config.yaml
num_hidden_layers: 21
head_dim: 64
intermediate_size: 768
hidden_act: "squared_relu"
positions: "learned+rope"
rope_theta: 3180.0
bias: "all"
tie_word_embeddings: true
lr_head: 0.00445
warmup_steps: 200
final_lr_fraction: 0.0
doc_mask: true
train_tokens: 220100000
max_steps: 3716
dataset: "wikipedia_en"
MLP neurons of a small language model. Each row is named by its layer, matrix (up: input weights) and neuron, and shows model dimensions 128-255. Each number is 128 + 24 x the weight over its row's rms, rounded and kept within 0 to 255. Numbers have three digits each.
A block is one neuron, or neurons of one layer that tend to fire together. After each block is what it responds to, as a language model described it from the Wikipedia text at the highest values.

L18.up677:146120134099112139158121145135107114140112141137093153107119127108125158149104167145165149082113149107147131148116153147144158108098113148132135093114162129156121119135116144136135120125086130129114096113131100149123084121102107160092099142141112119131123186104153134106174101158105150111119143130117107098153131134161186117149108107142130136143089136144124096189136092176125082125133
Responds to: Fires on a split-off " b" that begins a common word, usually "but" after a comma, also blame, become, black, bridge; rarely other mid-word fragments.

L11.up50:134161112140163124127097166139102118091136111094162119114126129133146130107138093162149143078166161148102150139095092128184136166148133114086147140180109139111088139174101161152132104125107124140168157117145100131155124111160157147121173148153160168131116162149150106066101140105141142178140158099151140137125149100188126142123105132148136155088114111130120120133111152124109093101134
L11.up111:170070116126151157135086135098108138142108149145100121103163168136097124131126111174158129129112118140136151128121069167134134145100085172140101112122106106144147136114093153162118154106098133132105130131155111134153106155145116134157123138110141157115138104149110131138144105127123105115171157087114107146148099122124127108157154122091196131117116078131157134102128129197098100115168
L11.up180:152118101132134162105088106078102130116147128096138108127104143147133149117124127092114065142117136137101104117115079151133134177174131170118174156130126090122108137096145104128117110126130125098129151149168097114132151092117155139127127141130144149109153145140126092139108142123135153117144148162176150142133147104122150132103107136116131150076120103130155173102107098125103098083134
L11.up212:137095109117119101088138087141097106161169107127143108141128135170091142103150107144139119097161180133135147102159123153099156137130132129127118101089163117162152143119105145156136096111126120122143106159137134144136134135134105090146115117117164162128147151148168102125108161119150162125120128136117141130119088096116149125146121098198122151116108141095123105162146108136121114072121
L11.up245:105122103163142093121123114109149100107180106155142117154123132150122138171138153129089091122124162170109146109111126158149122119143126089091136167110131166096104164159106103094138150096128134116132133135119120078109114090130121164138119102090129114135175185109095073113128154102143192118151121135109154152113120104130155088109129121122127165097112134107096126116112142169097185182163
L11.up256:157089124203145152117122149149121150135127122132137121119088104150118167167094095126162075096163137145165160164148099119113154142164103156128112147133138113132123103146095132088116091178158132113155149110106122106104148122088130167115163130142085173137126143156130093148114103084135125132108091102121100121115091143150141133168142173133091131111128133131143135110149114160125105136129
L11.up300:135128128131152101156108142113145130135131128160166115129112132123144130109099176117143081134136094148133137127074136108100111112145140108064123070126120137113152110131150155152140106158096145172095110111144119131144176099123114150111095153106133127147118149144072182136125116133097125163091147161131170188168134138173105108119122174130188143093125135134158146119123121132140124145162
L11.up350:148150149147111121118134158136140102143104107158139153102152156127124104111124101127098136093139155149104164113149148105106162108093132112104112116091141114169137139103141125142136089130091137133121116127135129148141146078125125121119146121094137125111080099133103159140112129156148125108141167138111153165130071136101154114102104103132132130090105126110120151137115158122136125130102
L11.up378:128114110156117144168098126142104172151107128124125126138089116132151183133143126132103109125101120144152076150131130156124135114120159157136105110138143104125152121103098104137142113131093159159135141159131102152124131146142132125169124173139120166117143144103096149098147126137117166162107134092129088160144159139139110145130141133142115199120134135076128117104146080097156158154158
L11.up477:135116149108157133162114110175120124114143089118105140116148132140109116110147085133151137115123180159118160155124119164137109099135118097132145111120123134150141144154088182109075105144142123136115109125131113174105090148123113119084154092080145157093114103134154099143131108131129145146079105147195146164148101094122120138102097153109167110114103127117104126151075131131124064133104
L11.up478:162128152145136149098121110115117101115091157094118149122126154130091122132100185117143073149192145133132119094198125182149122120154125105127150110122137119166132160132188111139172077091118121113131118093128148138166132110135161163124116187109135109100107153102123131102122122090138136111109094171170125123137137118100104156150135108110097114124152129112127149129131104107122107089140
L11.up500:140154172130161142148107123138118122144157117098164129117176136146071133129129131119122142099157154122145130090133135177152114120097107106110150081132113097130137136129118140112113128074131130164109076156129141167132133135117122108128114168123144084146132114167127171167076146119112125134139116121115167158117094094142104146118100137089163161149130119107085135144126158129083149166158
L11.up606:161114124138161093139096136125124064161148105101187126121122145123106116153138145114158137143203116169120145131133108105166127128106103089149163097155133108172130126140146107150140115124105145134106151108155160151142102130101139136123147120102170121185178145150141123130142133123162113170145126147118145141094146097159108115151142150126117117114103101138136106103151114130121094061115
L11.up667:110152178153138157117091143123109134163123092143100131145127144159114092063126113142100124144126144148109128107141134155147119119122137135109120128179106094150101112119140127113125122153139118126159116107142139122140124150171126109145151132093082138100122110132080150086133088122125123120110115127114169163141109114149139139114075185121147136137115127105097107183151117136107123153107
L11.up674:125113063146113114154108108113108120106147121136138126128107140155088127144118155130081127165137177151116170098124140125107117131133098122081137124109152106108153142115081110098157137109133172151108140121137083084148120109172108111125120118154155143127140152115112093159152129146101136116153158139141135167097125087105167128133074090107102152116109134135117146156211174108071125124145
L11.up714:130125131131103117081135120124117125168154129114149111145135136164091148124103157156106107153162161124159136136160140117139145114136110121126140159149116068143105115086146123135146151135132118128128171107116195082112106126113145130152147169091097148179117145163132109121107105076119144119126134068141110097091088137110162118091121135119160126147115126168183158082149095106108107114148
Responds to: Tokens right before a date or day number, such as on in "released on", colons after "Born"/"Died", month pieces (Dec-ember), commas after days; also word pieces like Euro-p-ean.

L18.up165:080099109117090121158115109107088107119176145133109117136117118121133133145126114118143141120133198124127134140101148093137118110138127109124092103141115104114102108143139096161150134129143117135093136103132131133128134176137159144151121159134115095135160130126119164093095134130134152148116122097134122135132151124127141132111141120113146140173144140113166122116097099156099121094170
Responds to: The preposition in and word-initial pieces of spatial words such as in-side, in-to, a-bove, a-way, d-own, h-ome, plus some pro- prefixes and verb endings.

L8.up30:143176121153147140147127128138109137119125124103119143140150138143190143090113159095113136139117148110130127112137101143150093133165155120087115130136168120094151149116124124103171119128120107106134156129090132059133139159114095148147116097138128103094101078161129138151139186117089128160130077131061143117135153099120104188120137163121112133121090124146117136100123119116097124126163
L8.up83:146138154105124139156149158129099108117134125136137147102124144177147108141113129122105128145144143136151175095134095138077139150152121087125118145091129113148137078104107100125146100141114127137148138119123121088124105091122130129139131155109125167145171130152132124112123162131124179174149187096123133146127116130064079119105112154112088171114134131132137131099134118133096171118127
L8.up218:090132116140169152123128129106181105134117092163116102165128146145174127129138148125126081153129093138128114099172155113102150171125108147132119071100151096146160139077111134134117115150118165105133136141122086139128153160131130092131111149149175130118142114167145136104138100134159139113128086092140147128098130105131136131142117096133162137130071152129124152158108130098068116112147
L8.up389:131127093119122125135080092086100127130131127111127147122138120102108113144089157170167134150172134144064142130094128146112123140134095126150116159169145128153157157110114120123104110115095105105121118134167145175124103154073136091120122111120121125105141119124113086164130139172128133135149115118157111091174122122137135149127131151153065119120111106122140145143141138100127111154122
Responds to: Second word-piece that completes a common word, strongest on orn in (born … biography openers, also ec in became, n in paragraph-initial On.

L8.up180:069110152142112155084123136134139146143098120126137100098108165071149161120150125111132129136103135134150092140101139165119093151159154102098110129107131208105166107123167102132168120144142116134091150123149135148117126133128135132093119130126106102125096123156179095100114121115103123127093152161122133111157131105136156128103127085094152110096166143095110122128161074121169097143121
L8.up449:126124114157166116085115155116158122102143117139094114117141142128112126143100150133155193119122127138132079104109131169139113165151097136118090163095179147106146140138155149097087150181148102131103167131105135125166112091153125144130126121120115137110113164147113101126135101088106096119157158121129149159166114110118140112143090076099099107115102119123100102128135113098099134139115
L8.up468:138123078148158127105123131140137106140138105131126137132110179168134137128149152099113146141122198097104107129087146119120140131117118141129148122106129138148091139153184144163119153149137117152104129119079105145133142110144157074098131111081124103144100122144168105120177105112100095107154159151177117109138117124085101136127127113084158137122108162101121101131120127108138136108059
L8.up742:154129124133140110089141077098152098162155123159162096092112103137159132130155116161110125166110143111146100127164107180153112146136115110108145125135187101119145154118123149128122117154144102138130147111101155159142143128107139093100110136103123061135131132154186116103112104087086103081157149095139128142117133103135134108157125156115156126104126133074109157157155153062150175144156
Responds to: Final pieces of main verbs, mostly -ed, -s, -ing suffixes or be after a modal, just before the object, e.g. offered, saying, may be.

L8.up283:119134170139109151064118102155125089127136108088103105140137075112153147149115146131112126115108115110135163125132130121171152125133122150132142104118136081074120113135128128132189104137196164128101157130103162078131104125139091123146136127137146149113131163076114141145117118159111102113147115126109097109149161124113142133137126174114108150077084107163141143143150130211116145141127
L8.up292:130154127137111095124145147067120097135122154113092128108156121135086124125145091148113118135152157124119100120154150146124177094126137129142168153175097158076136135105124125080125108150120102149117079123109126161094108121153130130119134134118114084107123138174170085150157127128159152127134091119123137108134143176145151140131171175146160139093124172137115144135111149111120115144105
L8.up755:124092127155100129113078101166117116107132145102133107104115159130118171153087138146132119137101106122127117109144137122151144130175096167106120136154157123115130127127151103139112120141120101080121130125184107085120142142146113093121168132105113071176148147151122127082158133096152138152190146146137151116114126116134133141123118122164104120149134116125130102123145113160079117145123
L8.up762:101142130137121173110080109092148105138156103101145126137109183145151143155151111120131129104099164128109129097124117160126107131149103117111144141132156152104152140156102159111122119119173135130049150141085139131096133152122111136128131125154112135151171119111138119120177108091173115164107108126117152134148100102125134123103150145092155127078130115109171173184165128162100126125137
Responds to: Single letters split off as a word's first piece, mostly b and often after a hyphen, as in -born, -body, be|tween, b|uilt.

L8.up20:091158147162150106146080142115125115159136155121095148128158156146128110109102125119097132141136146129120154135152165083075163102117127169153161088120139120158100144127137109128138165093133137134182170121140088127104135104098129119107145134138123134123128165141107097140179181111120134109077135118150119154146151157108157171087134100089124138120154136102126140127141156138124143155149
L8.up167:141126142090115100115093087118079122110126163132113188157140143120116164114125112149088133194107118129102143155108121144119122143156167134148112147122118087158125132088158141120093129132124109127155134135073093156089139117174139110170156155115115152081112151102112073107117119131136139100127115138124134154122156172123139132143109082115176123127156131092159160105135136125122111135158
L8.up482:138127120150150139140143105132150095096149115148092123107116101114107129125138156089127124133116124162155083092152136129105129139128119156113098137102142085126122094119123119091103159148171134103134114156147136198155150119089148127196131143147124150141099137113130072134097100135129103160119110140162167121134135168113132122104092136124119160096131142126148130126159133117149204126101
L8.up568:136135137168100126090107141122158150080121134106148158160138117118127171121111118129121150160136184158121133135136115143110158127114125200137147115132137138150157083133156186138085149139132135115114126130129112143116144120110117112124133147112121086064104168149092093131127145116185145131087087172131147129106153120109174125150152105141132109135180119143182144124104096103133127127147
Responds to: Small inner pieces of common words broken into odd tokens, e.g. the r in th-r-ough, the t in vir-t-ual, the f in be-f-ore.

L18.up633:103097116132125129124098093133114128137140138118147097179156115089141102102148165125109144166129186093116154134178093162093173105090130166138107106127133113088135157139124127132182137146119183146122111105124133145126100102092078116121155138122118131105136119103142132119149140169136167110157140143120165172114050133160084145103117121133098121085116137133112101156155144173133134141148
Responds to: Tokens just before a date or year, such as the "n" of sentence-opening "In", "on" or a day number before a month, and the "20"/"19" start of years, including in table cells.

L11.up22:133112123090133128148102102133146118140150148135105129120159124117125158135129130098124120104117168161115108159126172156111157103128107100153162168131199131143163150092104079166135123107117118154088127173122136150107101146117151160121105062082126116119160147143144109150175140116112181088132108062124071136164163173143155172149138152149165123131111105119125154125152116118114147103072
L11.up86:103106147111085073098163129146125100138114163115085114144121112149083181136113157174096121181161156116131099139096150151122159120150145105078115143147164147154201095174112129145100154126060125139145121143146121152120125113126124099126155144134110127142154127164122121130125106099157109133142099118101116127101120111086136120124114129129120082108131160149161122161169118125137125115096
L11.up89:145097112121112116150141124123128135102119102137087156158146164104158124128139095112191071108128128125128126108145159146135170146110147128123096125134151122108131122116107160166131112125177124086139132116117127132109145105126138071124129104098145174104097123149149143127128127073185116124132154098130143145158137135098126174170115129124099148108143152112047138128109119143112081129182
L11.up100:121122140148077134119080126116129156141107139129077123138148115084126074118179104117146124150108149144136170113137121134132123082107117127144105111112141163105151143152116118141089115173124119143071139164090085149154112098144120124095136117127092152135124123116143115092118143097143118115152148139154144140183144114136105076134118127062126121134109129120100116151122097140136161135153
L11.up128:099093119093154114155124073128102156127123091102172121100135131139174127104152138089133156131117169126087091125097172157164141116116141116145082150122140122064169136133157078098106129176115117185124112128109114143119116124101122114129141128134115136144096138153100107090147117119162163121138119122094129120151120109094139122124139090110120090113142140143094157150133104153135121091117
L11.up140:128123113110135161129119128132104076135131083126152112113113115103173153104101117138123120141087138090123150133118169120106153101099115160120135135131142139146092129129126178114119134147153128125105113147163132121115141143141151091132131165101143142100133155127117117136095158145134089163190139090131132170144164112178095143149183128147155172118090115108156150109127123154130133146111
L11.up158:136140126116134126094116139091133120152056136112130130116190075130158096144166122129112150131077129106117129070140100101099120100103131145105167119129104151137144112140156130116137159145150115136102117129094149142140089116126115186133139122120119120148132136151133114152124105135116106131112150134093121111128078178121136109137124128089129143158138147088084117180139143123161093123178
L11.up201:107130130146146125121118113138133099139137128128129136145127084161092114173101159111104163108122178159126093118130093118127147157106131156125145131093128118150152120131135092139151140204142176152111109130105113166095132135145112155124148112126118080140118142124165106119087138169081104119126181166120161145127144104118154114131094135134091122107108131117098131111130120146115115139123
L11.up356:129102110117127123098065100140103138140130116116146080101143124116142134087187130108153123096135139141136090096153138140191091114161127126157145117180091135105160128139104128121098135114136143169153090140114144136134121156147142124100158120122081161138108134127157121138148142115122158100108132095096070145102125155124109105087151118088105113160151140120117187109178131161098129128145
L11.up393:148138141131125127121095098144123142139116125145116128163119117113115110108157101139157143118122157098120111118149117146109118108099155113092138135131154091153129118145150113124136139138153103135125109098123141113102097117130105112131162134140113153127134161155123128103171105129158150172121123155159140201149152134138148114121142135120137111121117115101102152130117117170131144148153
L11.up424:090116140138145116118130096117111163115136124137163130132111126151136143135090172111125122134132149106117087109123165127115134163124131143168108139084121116120125176098116085131098138147144159146114131183130135153148089097104149139109126164084093109122112105082114085127155128113191139086129150108111157128138133144101128138165123123120058087136113073118105127145116121120137112116141
L11.up496:144188116110136112124069154160116089115080129095140142137134142131164134094108143147171168085136147157128104131144144094133093131148132131124134132122078106086128122141128129073125093118095151114129139113133115169141166123128109134137118112101103107137138109151113163153138123172124124146114112155143171130109131140135131161138120134139154141146110128120114112132148095112144177133094
L11.up647:085128151081122150172163132115153143093111104120087099156123116150167131111145120110150102147147119175094190137088128133168135121136151142116137155103126095141115117140157149134146117160111125097163169144080078148126178136117165182134133129128108104120097148138184100073145136083126126127134128131095108091145160113149107127130151110144134060095160155140147152139094125123149147121123
L11.up676:116187128089126134152116145109116129141100144112125086122136146124115147093129081104119113130168157090118092134117148126170146097131117094141137124120100093114142134162155106109107140120112156119113154122114172126144155136136115182151187092117121136104161137144148113099136135109159114102153096101110169130135147133143126128111100141158115155121104160133117162124134124177120108212138
L11.up682:100119125127132143102114140088141110127136128109096129143140122125106100115140094097146142150114122127108116127087176133172119107122104180168135107125197120107131109131141132163160095154120153091134130141143105119120133156103105170175115144122137110148145132131151121100131140085112141151099134109095167112112131121123119113146117159141169092193099124114109116123133101170125100124143
L11.up726:141137147096139144127098135105114138105156095081082104138132176103146135153166113132155115145121141148158121082121109182123143116139181160087127120150113150087151109148136150103149093145114145132121158117101110147126144112141106155108123136144123158112145144102156139110091096128137116137131132142146164153138109127101121145124067178095122102140153102114095128138146110128143079156129
Responds to: Inflectional suffixes closing a verb split into pieces, mostly -s/-es in present-tense plot summaries (end-s, agre-es), also -ed, -ing, -t.

L18.up704:126103118133155118145069091129127172124131131093108121115175090111112164137127129128105130111141131124185108170104148127145112106169180080105112137140137110155139166133148145158144116144142148125170118166101147139170151171145110131106165105118151188106139096157110129103152133099087130140111123099149128109130143125121110139149100154109114132136077154128146136096103146120110105147168
Responds to: Single-letter pieces, mostly vowels i or e, inside words split into many fragments, as in Will-i-am, wh-i-le, T-e-am, d-i-ocese.

L11.up34:131136112137154105140137144140140149156137096147137155108138112133107125109105124136104123146160128127153115183071161124171142099100139136155132143119074143151098091120130164118114100144110191134118112152155069161121146095131113093109138138137107140142062124086127146148107123160089157102120146135130125114119152126110122147125127102160114147124101112110112141124125157141143090101147
L11.up99:152131120125139167126103129113147138153143154101114088102129147131131192127108133119120121185170103140155152107113152087117122169098163151108150127129138149127079148129128152142144175091130126142138121111082127137103133153134124161153134065080137099113148142112146122118109130157159126100107139132133136144169152138142151153120104172115113126123165128121144148160068158167115124146130
L11.up102:132140182101135093175166110125099117133137112153112124140109099150108139158155106143142123089088121117137143108150117151137197108137149135135135118124145124128158160144143104109104133096114112102071149146147153132113152095123103065145097137125121177138127107101101151082144155144122098161127140142126136141139132136090166131169104110177169154083129107132139152163142113113131135198126
L11.up160:130139123153156127165062147146169138156084121103134145125096137078144111109142096107117101102077159110143137130140104127137141113119123154138110164137113076163105108112112144151148115158124162156163140179138101100142134095124112129120136149133118119110128124094122104142126190139149148120150123122100126132172136088137132113132102100090161140072139148136100144092118069147085100120143
L11.up281:143144141136141115131137133174160150121139127157111112126081124135177159160108127113142099123105139105101115169100147151139135158182147140125120154120146077133121108115184131146153156186121130140141125155138156159145153134143126078114119127126130152166125096142135099102122162098106144153096123143150171101114147135098125132137072164116125099147152122149119173114132116157136159110162
L11.up365:168137096123108152109130101133132073150147147108149145157093127098094113101099119124086153146139105177140124131159143129140154171098176101139132088100096104105153126098115140132149157095110147116119129143112123100123146091139109139073099126145116141125117140097140088092132149086138123148169142137123165155156151130141151148148127168150120120116119188147145119139114101105158103149155
L11.up375:126131153116114080119101123097122106147137118110147129115102140128076170127174107130122084169134094112165110161116108111154143128158135094111101154112086132104119121121073112156131091172137137097110056090149126124170115115134117131138159100111151105133120166159123155136122172169103110114120137115130177081105173123142151143132086157120139103126110125163123119118154128107130116120166
L11.up454:142115147137148167172130185114153101123121132158118153141142113158121138111125100101137135116171118139110099192144148129082161138142159147111151115102149128179116151147133126133133126107103108139137128165168143148110149130119106099136100143112137115151165113083115122179116128117160122130132154138145107117144110162092115158151133102107095147119101139151126129107087116129102190128104
L11.up481:134143144109155128072135098113115124163102110112141133119089178143121137148112122143068128133139149129126122175151144090183151128115163086124153094127154118141133143125129154146149138162129091114162132126097147142118113140128088117123149144105120142118110161119159113102127139120164094110087099128120145138152134132137135116137104138141145159126140114139127108131140145136092151139121
L11.up580:171143124152153128160100121101137134159143110069116107104129119119127143156142133119130150144092126118117104174100128123153163126122152156077149114098135115106119140111145128128147129150129160097126133154111153102144108122150115118122096142117135116126128118170143124138098104129171108123132125161143181134090103112138074172180113081119155103074126104130152156161153105120121128119083
L11.up627:147122130141116180090124107110165140097103126110146093116093112097128160101126134167143126145148178132141156151125147088146125131149125129087142107182132130110148174162148149157130089127095136118169158120092143138143154128158107092147114115116122144079084151123105083106099117139171158136134132099129109130065083146148104132161125125161124121134133107138146153121162115151106132106150
L11.up630:157158176142140161112069159093106112141094140152111168119149098112108066117121122123143105160115135124108156145156114118148164123174182158127143125106145132118114142114111113135122158122091142137125119143085106144151169141168115123112156136168103112141103116118135081139125135132139145114136121115145171128171121132100151114136121100102096116145131128149148126144117119119125124158163
L11.up675:101169132132110120116116119112154129136102146134114146113133132099146119096116135129129113155111096171132131125072152113128165149166142111151145096117155124169091149112114083083140139133139134071129087182109107126144149063131074119130143136108134117119153093131110133158106115125148113067156106143126174130156148132146134136106140130144126135126177146157118109116124109143106148134125
L11.up720:138123088118151111089114187092150105155110166141113169143103079135106133133136107172125141157162159132144125118116141126127155169106134160116092078107148112132137151131111088124118133165158164129143110146124141161101138115170083116126156192112130135116092140108132079131123090156135124096073126123137105092116115140148127128137128162123152140113148165133150133098146122136138121123142
L11.up761:146133127099137150180155124111113118142136093126118138091102129092076131128158131132096179134123147159125180153110123101133178155156143132088096150136105115099136101108148126106180111137085133105121135154116143127129162108133108136104088102067146111115112125093107128116104112093109079106121104170150127136071090171109131147157116101115138160121115150133131127129157088116139145133147
L11.up767:129135168131095156151140150099170134133151115151090182110136144174138164137102146179142107154100090133154118105098182088156168136106166080117154105096091112125141104127119145112140131147108145072094141124123152157129142170127113138121105126103122153129110146125103109139161094119148111114135105138138165096134128126161117139175114127120107153141158118085173150119102132160153140128144
Responds to: Interior subword pieces of common words split oddly, especially the "el" in adverbs ending -ely (effectively, likely), also chil-dren, fol-lows.

L11.up144:147156166103158196139139154145162082138147151119069154104080134141124126138115158117145145144176134164142178117101119091142131143161134128120184102125107107107147119125132128131102173118087115095154110128163119153142108125120114126143153156120095124110123122151124133114123101115081156144095146099140142111115134128136080101163096101100157117122109120084130157156146108144116150107149
L11.up161:147134120159075157110105099114153111110114088119151108117130119087107116154120115066164116162116166129089134127122128103153131171123115168134134164138124093147184169093141155126140153123175138109137123136138168127114121140153147139172136114089081138094152133139132165096155123163159115128152136115106151117110135125161110121159146103150127115120126101119132135127127088132127107149109
L11.up184:146189099098132115127129131098115098120100118146131160111155105165141146157100148122109121096131131166172138113132146114153129166137147116127135088115128131086098157176170153140156159116128094106139207113116082123144090152119126084093122093115133102159113159138119150089149161149122136095147128167093097141134131128108164138096127097184119120122153150129142126132179123123110096127149
L11.up272:114093141161070096114130123098132130116150096123136120109137150133106146165110153129140139138157159154135100104134119156149123114137092153087173104092094159134106133133153129121156113122141159155101115136104140176124141139189145135103135153125112110163108131069135101104135136117143131144133158117145103132147143156173165141114164107110155121063177164134152128106103129184135124114131
L11.up311:155123109109149163111110122114134147144129117142112104156159112128115132145121118124184114118138118112092103104172110112129136077162111093117146109088095116103179105117138092105188125119121123143143128129153109127140098114159104140120147124115153137117134135084156120144151129156139133127170121145104114146124120131108148191132126149094137110128136128046128094163154173146163099146133
L11.up408:146129165114142139113137113140088131160108153119149133148098138129132169178148112133126098131160155137105128073088081090126175130168122145106161119095122138117104117108133115159161116128166119127122141137147158146138133091153142136154109086109144121115127153164085101112117147139109118123132117112143182107130134079135108148100125113131119113138126107116122157122162146148094126117120
L11.up447:136139083145149128096154081119093125145149091159168139116126157150159159132128127135091139086135098139127124100097119117130121167119125150131132130121178138096183144113123080143150120120122158126120149094151131112114103090166100105144183123142155098133127136148136077134154159137139091135145105124111098104140076078157126123122145107111123147074117155105139124138104146129072127153137
L11.up468:118139160165131169145139097110083135093102128151128153155092116124111135109145123149124128145104144143108099116120131085146164144163130155155157150126167115178109130137115079143069127100108129102112097154139143152093120099105139124114107086128160089138151110111145167108156164099116093179088157100161140135154109149153132097137096095160161118123125104173149133157134106145160113124125
L11.up578:158176141110078130121105157148116090176108103160092155111158082166086161089144126100170104127171138196110118184158113137113162159108142145113103112106148151141128066107116158107126122130167177116107155174108137127136098160121153134127119147115133142085114133144103113143144146139145134143129101112143123144114109141105155124133075111099175138104142180131152146171163122143135157138131
L11.up601:155135129118108163124100133107138105143079113106129084130117145114128126130152108148147137097141159114099123088140146105120161148131116124120087156113100123118156129109116158117138131133114150163136095184161103148161142155139098139143138135149125074099095156117158102132177152113095078115105150109089140109150163110148139112147107138133112141125131096145166131161116107144141129149121
L11.up602:139114136121122152105140111172144064135084161083127129112109130120110089192140097143089146122123169148110168139121141130146101070114117166111121137126182154177141145119128103114096121112113143090145106139170097125066099117125113153117159129121131107164122140145115123090134140152134095116143111096108140158162125117163111138109149087133136143119111118153087156120145124142111113126143
L11.up610:163127171119099106119147117140136097127171122112113096102138093125116139154136137104135100148133155114119091098132151148133140109140143146127133133135107137142099127103129140142093105159161152115163112131112111149105122133094139115162138087097134125092143162149181085137156075139136107109136157158138122114106159158119107167105121127152147140072087113103137167112106107173116153131111
L11.up642:145135132125140170113128098139122143114129143099151120100123122107145175134096139131132153101148170147122122121110141127104113137126132145154145113116144124114172164111102127117109141083180132084128127119155170156135150112145150137196142158071140120115130167143081112126124174103140149157132133147129142135131124128157111130136092132098118103117147127122110122137115084137097118164139
L11.up678:117149116133155185128110087139122113160097092135145094118122133121123166120117109154139136149145141124141128130101168169119111126161121067108139138133115126110139096171138154164159121146115113124186108071142137140089111134187104082123164119150140116141099135129134090128133130136161135115122112100160109133110093144091126093151108100129178129124090150113098105136151138152128141093115
L11.up736:124167114109171145123118103120131165158111120138170145128140114104161155090093136155143134131133133138145155107145102175108168156156095143098129117106117179153171136135161140151142094116165127138110107123079089137110187101178186065146135119120096117134119104154099118112125137166151091148138123102130149093162137121151115110139140114161138111133111103112091125160140154114115076115130
L11.up766:120120093119124139132121106129120134156136107103117127115113149125151117200087121141143134131137146128150173115137115099095144111137108155092104114114115110130162124111119129140141111154154149102149119120148103134125120110120126133156118141134102097086165131150142100140174144115125111140118113145132094110149102125143132087152126069146168092128130135137113114145139090182129106081110
Responds to: Short first pieces of words split into fragments, mostly " b" as in "was b|orn" in biographies, also b|ut, b|etween, le|ased, un|able.